Weights of a small transformer language model.
Training: a variant of Adam for these matrices, 305M tokens.
MLP neurons of a small language model. Each row is named by its layer, matrix (up: input weights) and neuron, and shows model dimensions 64-319. Each number is 500 + 50 x the weight over its row's rms, rounded and kept within 0 to 999. Numbers have three digits each.
Before each neuron's rows, "fires on" lists the tokens most often at its 100 highest values on Wikipedia text that the model never trained on. A number after a token or word is its count.

fires on: "o" 49, "ov" 12, "ow" 9, "omp" 6
L3.up384:405606409440494477399570557493515527393463422480428567506503456524468473541490455415519523457508459444451525421519485527487554514451547470584514556487565435507482445553509531443513455523545457577460389568508431564469503506460453487491575504539465515482518589580497466529526605505447580632494474560500461539567491531504528481610505501560537487430357561490496460499407542523500452364535441585502458489543543496529501527448461539522479559515463534509488486497515534559471518512489501512518562509438461493465462466479520399609547491508525340586459551427489485480514595543497489491506556420582457475545450533489547434539431457403513468489514536450474578596438510483487476479510518541526495581463517498422514484538543439488417489463443556601498510522468602492586463568544523

fires on: "ia" 31, "ens" 27, "ent" 9, "ts" 8, "ant" 5, "wards" 5
L3.up1092:524425415493505409415513534489394520477500527446515489504528481562544502547524487529451562522512557430568486483487438486606548507481385522480485513431449551574550543527503486555476522549483518582413598513524552538443581457475500528410526482475486464395453463477545498516533527488505494543423491462600482496510497524524685426416576501507457523479463490575540513493579498510561495481589561492494458513476526434483513657467458570541479542461487517448406582458514573538563535496512473528571464511541464505621512501502503356496525535533606449522538517542477434453501498478368540477497524480504505507516418548429600423496522589533644592550525479498537565427495470459417551459490624417568518475477523482453487518451481467526618421514412448463528476480441451476524583434528509

fires on: " of" 33, " /" 17, " &" 15, " for" 9, " to" 8, " de" 4
L3.up954:435468510481456520471507482464505476523513494508471594418453447536451467573446519515484485457440441507512541480529525490532520450467486444556495509457483536457570571416464467550408456539586547395480604574462529502517571482485483577550574432453528540487516416516520514470539566463503528511618595519469535583486356487533507511510489411403525476487538508512550513444618514479501522507429525459559594503519440506536534530471458498515516571473558517362479483492506561582557575512514502553596478565484485463514585515443493613538527501399508477506547580394515525511553496512436442446521552494453472506546626437531518440485553515380650544505535502574438449553512500348456505478453493436598459428523516407415488454497496513489534549543489623482510416586475456471448536478520570

fires on: " per" 16, " a" 14, " in" 9, " every" 7, " one" 7, " not" 6
L3.up1245:539469473507499492491432549434530488542605546471497489469460483461540468588518443473466525504568579422446533509502481512365500535450647536476483527519553570458516475543388488466499525425454543593575502470426507601540514498531417532510436505537513468469530456421494473496393460539539462489527518549485475466527467456485541483523480458491398510546507474527474484469480525470565419454447457436573464585584569414452556515399605534495508539484548418380483517501540531583520590595561441520443545472425408548558488562521498468502516516512516569516567514561607572529513587497419514514442540538474495509379482547555428451516560459522488548420482550471517558480535502388551563459447562500511433496522515492488450479441471580491555536522494541529512430626459561477528560390505430

fires on: "om" 29, " V" 17, "M" 10, "am" 9, " qu" 8, "V" 5
L3.up377:545552446498500569516503476547527491442462461470552437416518531573527459479465473476513516468376442481527473480536496500551585557562554437473490653541461497522499462504487464467536509504472533433400400481522439476480512545484565519460608498515535558397402500472496533562521513500405420477436530510544472449582532565536565444576538571497570455591493438510477486507454493453527448475522444499529422469511532458459537491398542490482504480463479618524450516466555530464440603526498530561453454491494403521551467453477542400441541483481582391588541502509513450529483479479508494364524454427545544454434512448472458476547489552442483490499495507467539502524422515428475454611484571481586541558430552483490494561546503440508473544428390562549444491446537409515517532468581512

fires on: "2" 15, "4" 13, "3" 10, "8" 4, "1" 4, "11" 4
L3.up1096:580464532434451442482493461454552432524479425546536498483556549534499434504603573499457510534501459496436474578448428522583505525495550577470486545565571500535488451509564483406514505405529499561472545529471575540538501472576547543491569516536518398457383448485492482479531435559415475512395574456474553609465448565516480565476455414397545540475494433582494441528517472554457521491450557577460529478458546458468470567540539496474496610463478488504409536546515533511397527511507500512475612393541487558517512548502469453412521528423490509430498447539543443466412512521515474476532535555408494496515457462509422497485489471542527489522460535382489579591472505518421529579506532465462545484439554524486565682522494458513489493502511462481554500617429459514518507509510373

fires on: "i" 42, "ari" 10, "mi" 8, "li" 5
L3.up227:464552574472491596549491520458502545436548511487472482472534393512490547563443515549476514444461552522455464531541489474527484485521502540428436539347476465442578569469483505486482503535490514414493522573440487589483621506484486436534550495506506517484505479502456512437625584456506478510471528481456473623505469564600490555515459408513598404605471463481513511518512487479503532523510550510561556553560490508513600501492548518474489580505494599555539563485521565513409552517562520520512520534507490520574544581457489509582521442445590546521523456505590495532554467543529501529501511457426412487446564465516613451491495524481506528435445475557524402461466515534515522542397554567487489523510517362426505461438490536437441589505418582426530525529484473420530572470481536

fires on: "p" 23, "g" 11, "f" 9, "i" 7, " in" 7
L3.up964:449476509440551440522490509484479440482475570563490560502542520524552436571530409507514502497482497496436481561470523524545506506548461550519487500509522440464525598458480545486560529423392586546406556544443507450514459460462387518500406560509515532447511456373550560548423432585509433457511522485495476498445456449453540431440439391507560510529593506566519465454429565530521568493492559463528503494529540555481609488577488493372472438446509579527526520526546429553509531538508559540529506481530478519454443515403434572485433511444505460498524503518526470524501479493402538545484467570558427481405662463589454530512515469564421467483579377393530441619437546520470548500505571466511548607449414511463469460495525397481512457532463462434555502473455370471579525521463438

fires on: " r" 84, "ens" 6
L3.up400:563463590442449499503459502473483491478443547496500524543479480626501558491533508472569515492437650472534515464505500473546530506523434552467512523380505605480516395594468503460397595502497537555442574430492525568485485478417469525515550471556616454493546501456561534503454469460507473506446464537434495541593417519468485548492485510503514370509593503486486534443527504504453513552388432431447472527513563473555559536542536469464502633503478571452527565530487445606524549632516498521668502496516580562579565618464512508479504471484446465513572464502451488557506589537536460499562475448450559477514444506428532475557452497497467442455449443557523576494416538447518520391514585453426485545452474461471488521483547526512475461429469565430522374482411455459557553439490548

fires on: "n" 22, "al" 21, "ou" 4, "+" 4
L3.up511:550544448441554532469538512462549595503471429504541558569533443481499438453514511490460510516535460439513514589497469534462571546469470514570493558434510474542454439585589422530539453501536535533496513515523490548477451510413489481525531429442564590493513576404545472486502466478588516522533426489573453608448496367484485501552546518475617490476482467454522508438523470495481396440568569538517531529574600479518484546489534490524445517460443575517516458481580472635454397592516471551480467512424418478433535621524518531522545518486446403553513563555364521540558454484434412469411498428546458465515461504583590477466521496512469441441439505454550521492437487461428417548461585434534434530527416488443560476486523527525479455413449603563519502509539521489581472476634417

fires on: "P" 31, " dep" 10, "ol" 8, "il" 6
L3.up9:482505512502547495508603521549396549507565481486488517420543566504536495403455401465488527497478544460482484407526459537635472595570495484537433565523417507500495571468408497508482434527492522440456475500493537515533495552464464445555554525472481672457542442549533450503486536519406478464480466528480550453581485495458490442452450578526416357423447490536406513488449599550413547474511540468586481519510665515513520483563434512485474572484469483565511469401562495501432456517536429482531539410492469441475530568372485445508474486516545527542525479465466593564392496582504519473516563489443459515469560518422492502522503550518507464535507433632503499542497578417466624523424447528586509613514506480533524520531476415447472563426457489493445412474523526514453493446430488

fires on: "t" 19, "d" 15, "eat" 7, "ternational" 6, " ent" 6, "ant" 5
L3.up711:597462502420545600492536578445392554465572461506505458525544479574494500552512567537459535467453477539556451455527446544552471506483511416554442536487416532454500510497505517570458429500523507507396505522606577552501423507445485474605498536572472575514475444463559556532465517513487577474402504500595557519546396544512610544468557524547545445523501559487389492567457454502421539516480553576573509421424556433478598529497446464502566476473522499427428586438591528493471487514554419518569555451489459513498525517468463518458529464505473520526467506519434389527470496537527522411486469532489511522558505475446531478556515517596481461461597368537533468452482447566415427541475595489502474472458476422480494565496435468477560419411436470518556593437512494371496499504475541

fires on: " m" 45, " in" 24, " cm" 5
L3.up232:467445558503485438486484456414532452523593481595493502532460507471518553526580620504519482523469484425432518535428456558506480523507495615469461533524507501519453538521401427425476596439530502613392471477467492571507476491545422554474599534477522470388484456470470461477464432518545509516441554504531529457566448582485416501499573428406537547471493450528436530576460467620511470549415462507484505546509502510506494442479544506534521529500534477500420549511515485507422616618515502530514599524559477513551472548460467466549590559507509460502549483522561452525423520558402566459578485524511564496512406459480519491494566450520473430579495548404486520563460549488520565451563554431495489535459486501495531677492516352478549521526553523391575438586397462448599457489413426

fires on: " album" 16, " Music" 12, " music" 12, " also" 10, "ics" 5
L3.up213:474556553475465586477500590534501518463495428582488548506448520497468349557493417456436472469555581421510532492538451590482564478518514349494460512443527499437525510566533566455410420421561501419476442526523422535534647472545486522443484509487500525552483569528503520487656541548417502451543441528424508469532560508452429512481525445483475504527485474429474540555474558524473409462555489515539470496490492541487467582589466539501506552491530550538476567414471542572471409521544527433460461456507564596495482465539480523514481517504508528562554510487470378514502454462527489508478461553590413491449397500452504499500506416510484485493442560489499470512520468534462584501475559601503540480499422490435565572559508554436468492423532514448405382475471575494545389596517485

fires on: " inter" 29, " dis" 20, " typ" 6, " pre" 6
L3.up1199:532522406466512483512464502537423588548544440489400520539443510475530467559473447442560502471532559423518445516439497546505473530498553429451482510490474499508574541579470530461474457472501528470519472583473476618527510434519468427417551481444485471549497396437562463500491478448491472521455499515498478483575432473538487509427480521549571429545521499459475493514426404489430490443514485424448537562519476509475552509465490581540503641530565518389500459435506499614537473595444521548539497528431578524499501451511503590551460524446515558511501535525560535492535484472474527457487477491549453547474515437599550503479536467442438549565525443408610543559520506471514523427446496557453483519488413422438487522441477522433375470344438420476583439475522570468495558449517548

fires on: " Pro" 35, "Pro" 11, "American" 9, "pro" 7, "mier" 7, " Film" 6
L3.up502:500532584510580500501524413459426545505492459515592498531547534494515468484491463444579535468478512549527335532491477531573541418556483430455442570535424510505443596536402417545435449503525465426453531524487440426535538420468509391512506516456534532559515455510448468537483495405549502573494480576530527439525488489477618445550503527548518486486525414552524517476513396499527600536568518543508482557353614534453459453548459499580487504499477551441481562433476377485508502458595471460436479484560502499556399496419482543508512520465553398537511556527490530504548519416480497469433512497407457446491566566447574469508554524448522518418583484529564587544537449533504561509513550463510476455568487529551540554498567499473491503553442512410590445603576500442459368544521591

fires on: " rel" 27, " expl" 19, " Jud" 8, "ol" 7, " Luc" 5
L3.up902:535555538549544521406524471460458541386465492438564524474441520504531357492448478429573529536504459451475463560572462555537549487491562411474539518492501474488466445503489509450439467446579476487435461569486583461473462599437522527542493524388502546552497422470506507493560537481610486470384529469542441524427518496504537570431446588524529449434471470529587499594545433482487581471532434573518522598562458431540537539575538567374534511420589480524405501475497621522443522543493434523452526470499510463482522522517501495535531526438535464488527450551519536494541470522466562415445493471559427498435428479513503429566570464559570546500488481530461462569496468517512463453528461491496462678539482489485529592474526509453587444433475454449619481458584527365512520528557507

fires on: " released" 19, ")," 11, ":" 9, " release" 6, " based" 5, " ISBN" 5
L3.up701:418529442501476464415466576494534438487509444591519548503416523481544520500429430540406531436438510574483418524451498541426513549502437516472459532449491523559536483508436570535483495482454490483495459555494482495586576454556510455555571456435546523411535438428542334474472508430481442499503426394536498511565467435441492452511537427449574501481427490411536496593397531575494372489534522538477483379488540492503512499477583540496513504463521434422515551509553479537487546589494452503564573515483485437475527551450505547443448491504542570462542550497440484564499557338488546564523450431617514469400596412514516557536493522546513419478539502515536448522554445546431496528431566523490432446487433468468442675467573517504435427555562541441554497427426437529544512518581521

fires on: "as" 13, "ak" 12, "an" 10, "ra" 7, "ag" 6, "ad" 5
L3.up1186:532546474444478550591536617490538620480453500504471500441519495471521462512546589461526545495498574544536513454514498447512530467479584503460461477475543484555452468438375525505536491546462436517620464604504488482467547507485391501505556412472504502439488527490540437455503450461482463677489393548482573526562478407439457497603468495466503503532486563497466484500514522527516464455457531481453461429556507564560491506589564511524436550425482557501540534578516479541477420493486492507419591456483540422460531544428525433453508464495580469534535503592544617462501452582470531532490695449489417515384505556416542478458424475480516429447427480515552450477494523426448540568501500587475445531492469505419541523568504597448412478525392470521509491501594479403486494579472503

fires on: " to" 26, " of" 8, " over" 7, " in" 5, " G" 4
L3.up362:484541556461471495539451573424522550530497544531497499563422521496476483478463471519528499480473464409438502524566512606482479523538612611468491517618546523489555449572469429434599538501469446489472478468580552542530489523489479485459507505389595499455511586363583446533551461583457430438524450549511471515518487385425492551462481485458564509428533461582532501517428409496515489445483532443450454550465502565516515503453476516521462493475507475469506520503605410584452498508424473508536539534625471521472429455504492513512519484525422479481536483406400493520501509448448453476474513559426466495521567520494415558501471441514558507493495528433501494537487561551461497476469504455555482563501476511499457415600565394489418373441535414556593501491417393502508527588521422

fires on: "im" 18, "h" 14, "w" 7, "ay" 6, "Y" 5, ":" 4
L3.up574:540538514493452447526488541493503578516417461451438500514395458556511525462491540423551552482508609366535451498494505557579536433515444556478452510518440581456490498506516518495561515413452492544434446480495501498459581473509475487482510543403576621525489580528540537470511524546491536503458430458614482478593572497475534467497408561553453400509443543460515443494425543547393526503447379435615503466456562436538523480502518506569505541482488498384455550494476418506572577441595479487580503535546402574519594498477492428451498479443441509586478410329541549525474542526514466498509561451386546550495490536464542570465433528557516532476442514632516494467490523446520541558502513497579593499546456491396454529518516495469520461460434501445487416428551469468517490633424521

fires on: " h" 16, " an" 11, " foc" 10, " k" 9, " be" 8, "ir" 7
L3.up155:514583522502622524456501501450452608484599505556431503540472503590576420476417523477481542555439487481523513492523444548606492476472607542461472561580431455555525514582502516506517413483461486622480428468534534625486479573430512500448510541437536520443474593435546486535505584493581562478502561554492456415485448490502588476540379495542483538488472443501500477475411505449493534511432445614508487564463550573503528494447524510549424494460544545491505514460570498588523499486479485527546518448608547477449535472519539471488563554407475552495458546494474558382480506404518454522480589448519490499474495521559517584479445461415525525572476407586457501489494443444480423470478480521534462508473516359505451536527561478474423516430446492477555445426524527467597476497385447

fires on: " of" 28, " L" 15, " G" 8, "L" 5, " Sh" 5, "O" 5
L3.up357:489535469449557497497567402521533470486529594480507576498520568557518453498475471529616498538468521495472505497547471524470509490372495478534517478448570447389533487498521534538545526511473503466572532514565551496502555583537449508497530486533513552487499444451431348350494544603532511476544410532477511543521448465475513424534434586357507518527507437583550458512470568477531470502489444430533442562506455504466543515544422562515526485584515541447544499512600468512507450457443545492531533468585504509610524468503446422568481606432552480570487536461556559499411493511508516514499531542495494443558451456392398401513415473499454483432440512479542509497509521549484398469443499574534542423531537544508548446493520357451395530466441566496509447480488556466611522473490484

fires on: "om" 36, "ri" 15, "ab" 5, "end" 5, " elect" 5
L3.up189:523512493436476520540492522512542506412471528546539543451438486462499458487521533443415505486421423507490464554380502540572495522491518516557419547528498439522581502495522502488496309474448505607495423500482519453442456510517536463463685496541480493508475510521453396531491513520479414546499492493515507464512536601412506433552508502483490486520428487498428456468485539556490494511581505578556524413516473519497533425508444517622528526466562546517436536445554519433460523525421528545465616539399477528484437568439516446531456474468490509511559539529455461541477491549490415481470538439567458524471450489383544491530522551552487520426534523489572478537523488485419457582432523523541590543446434450468488491428536462509409566393470634495458496467500404463506555458454508

fires on: " to" 30, " (" 15, " in" 5, "s" 4
L3.up1161:412472417505525413568577493443511503440498429561534498591403489530544453533582530517490507499452456510518458509532496552627568474458459533458510490576497480616474494484492440488502521503562425616481521560466532491543482488491489613519517407374476415429535491482504507452534418564398485515549474520525454527506478499373494527540524553504572517429510517446391399367571434642477427445499537504470593524466544517446513428393574530453424506534463462513492550522504567530578522570474460512558500552469503541405475529516544463436464522491462417467533428474576404476457529529392494428522512534489429485471520540423462474461515551557533589489484583542504525475512428424549559456440510462550500529502437499455562544570531491558496414494432540489546463510479589528460517422538539

fires on: " sp" 64, " Sp" 19, "op" 7, "ret" 7
L3.up740:476542541465498510455501512502450488484409609537555522366501497478533537561551529439552478454478586396521532448539518508454498500494508485446485499543460549398547507572447414523454493507473470530528522467489552514479603523550523449459459540435560560515437580471515507484535414404424493559491495403476460459528521463545408444519462408488490538436505487436423478455531534489499476544451455492526479466553486592409484594523476630490523611505549557481487432544509527475480449473448527528565673524518531459461525488556449528571529575441592462467460527469475498517455558392543393483455487535550399509579509475511536469460524511524541575432549486470492511537580527497479488522448560433573455523480419507490508508512506540521472496445548422460550477526529506440473467537479498

fires on: " by" 42, " as" 24, ":" 5
L3.up1236:486432518413576472516503512536530471552538360494490578412553451467532553533576397501455504433471484511473421461447412516515485443482478509511530508387449520532493471525483528454525512560457528467457381586524464533536576532514543556533457534491560516501450372544520502486509635574546569573491625483522398515479445547558503466571510409513551569437463494577501492532487490588504415538578548430491461528424500470470540533522471525502452492512507562445470523414415459539386521551542499519468515540555442471577513466480490556473524517532514633438482569523497489430496493503486502435500504463501488490530419519498551456470498505450593466496646454556477547472501451545523581543458522517517505429414545403451505589504526431526580564468553575466453375574440576521484423497562468

fires on: "i" 23, "in" 12, "n" 8, "b" 6, "k" 4
L3.up570:502505519460494501587556507542506563505472493480417462533517446440537512477656602502473526507504583467538488577496497501489535424527533550474509495430499522446560556549476365508507509472460475608496535556487620473455541446557535454503502409463474477460493533496438491501566504569526401487425533516565598573449501489612502539540424486397543494451474514565446499496553582516556504512499591619490499485491449473541514542535454456521530490463462597516406501492500520628442526507489589546461490424551478534502490575456452498415459548458450508407487475563501449464463504504473438484548506500422504467526408493529469499396528561475526535528455518553461618523465455529425558476547510464485539400499488516534460516523520505549544570440539516429513533486457555487453463539523491

fires on: "re" 28, " it" 8, " agre" 8, "in" 7, "ir" 6
L3.up1246:539495524510477528457494537503438486503564505532442574584437487487540443513590514565527540520448472492491460588493452491474462520541466473472581503483524456535577524599453542515524553515381467613539484548439539472479563615486517391500451476415549548524495580464338488522461487461619499558545549468490537455461471506517468470454387536455487511532525400440442516540466511527521490449484512468489537484513431576480507568443529552496547520514539542534468526488430405483451402506468590436422440525534539550533457449522501491563469505418428554496529565599541532365559529424491503508511573516484360470400458465552506512512493508466515501482621535448528445443457498594427524577449615503587488436507494454506524450518528547515422520522548508436502450496562424480550463504472372

fires on: " ad" 22, " ass" 18, " re" 18, " im" 10, " en" 9
L3.up1249:463530519482508440446486618475483506588588476469500483503443455456525526574553398475523494478365537537513448629487472461453478393475588525489361557530467516448561547575437549523497466466516530487426577550466461418553452503520521516504510532354518524508513437462589471502513549519515449587487534453532458436478562363460595435515389509540471461480444476495410453557424531540490540397533498502544481491464508549526499538449485523587521453414493490459510487493568553560590429543430462539549422533486442491498414507487568553469495539450546513504548480495498494441593472497361472457474559451463459434465509524501478499520526508543409493533629524507523491573542496580538505546387545507533518599477460448455422563497502546453429370560543485445501426451442481452594443496558458

fires on: " st" 44, " |" 19, "r" 10, "ural" 4, "st" 4
L3.up518:510499547465469466549551516446493588483564423469563485465437508458533499434517489528512505489407414633462492551564467570527564419464589526400448519506557514463552423596546514492494490535433466511513509552451530519484549539507439482418583477462489532494440571491433473547552534564499478533459564456471501513553458526490465596525514497477551580432495376563493488584458458613474420479456501632469467480544510487521463458448448527459500565431464545549534476533529451539458485481453461603450457546450465484601459565376468462559452492516500459454487491484498525600437546502526548488532478431541468543556464574533515508495408465449533479531545479537444520540386487522529538513543446463609417512498509523501538510520487378443419507515553460532575557593492467498517580575506359

fires on: "ep" 18, "ol" 18, "ch" 5, "r" 5, "ip" 5, "ist" 5
L3.up39:602421523431511534390559548478495493513477493456467432472500501512545439423507446409501534427532518503459476551529521494618597531512575512528385456468429538516534538560482496598472548580405578465558544522528647430493494461591521549537440473509450516498469463477452522482585527532407442514422512510521572573445446490523464553518456459552470526432459430550512500501518447538539515469539492499431438513407526539468476436553539530414457549388482503425482545443505501472531521488524525444447510499493492586570456526470469484514535453485473561468514564450449514416513515531479431516495595385535508518505479543455535441472600632604564502540511490504592468573434562503499457502570569550584447493489486454554445494564485503496527601440532530476432465519455534459541533576563419

fires on: " pre" 30, " as" 12, " app" 10, " inter" 10
L3.up491:565471549527484525569518453511411620499586510471532436536539377504542439524460459513460534513488569474470422477467503519573532471471608510459369544517475581449477532590391414457537504549499588404540434532471474530553414593487518425507487535506558505602500552461464465539466507548534411503451509579578486443506525437603542467491470628563496505498513508387501468508538482509359505544544554506552555549336569551443504424381490537440587556426500528517455531495569481479507485498442431473464542512486528459453431446444497551571520453506585533477510585455466476527553514499406487547535498512434384471388571496463525506477497510452524526515588475538459492504499463501521418589528510519559516592528538400562521459480504477515412437515469434476437457521521491462467460442448475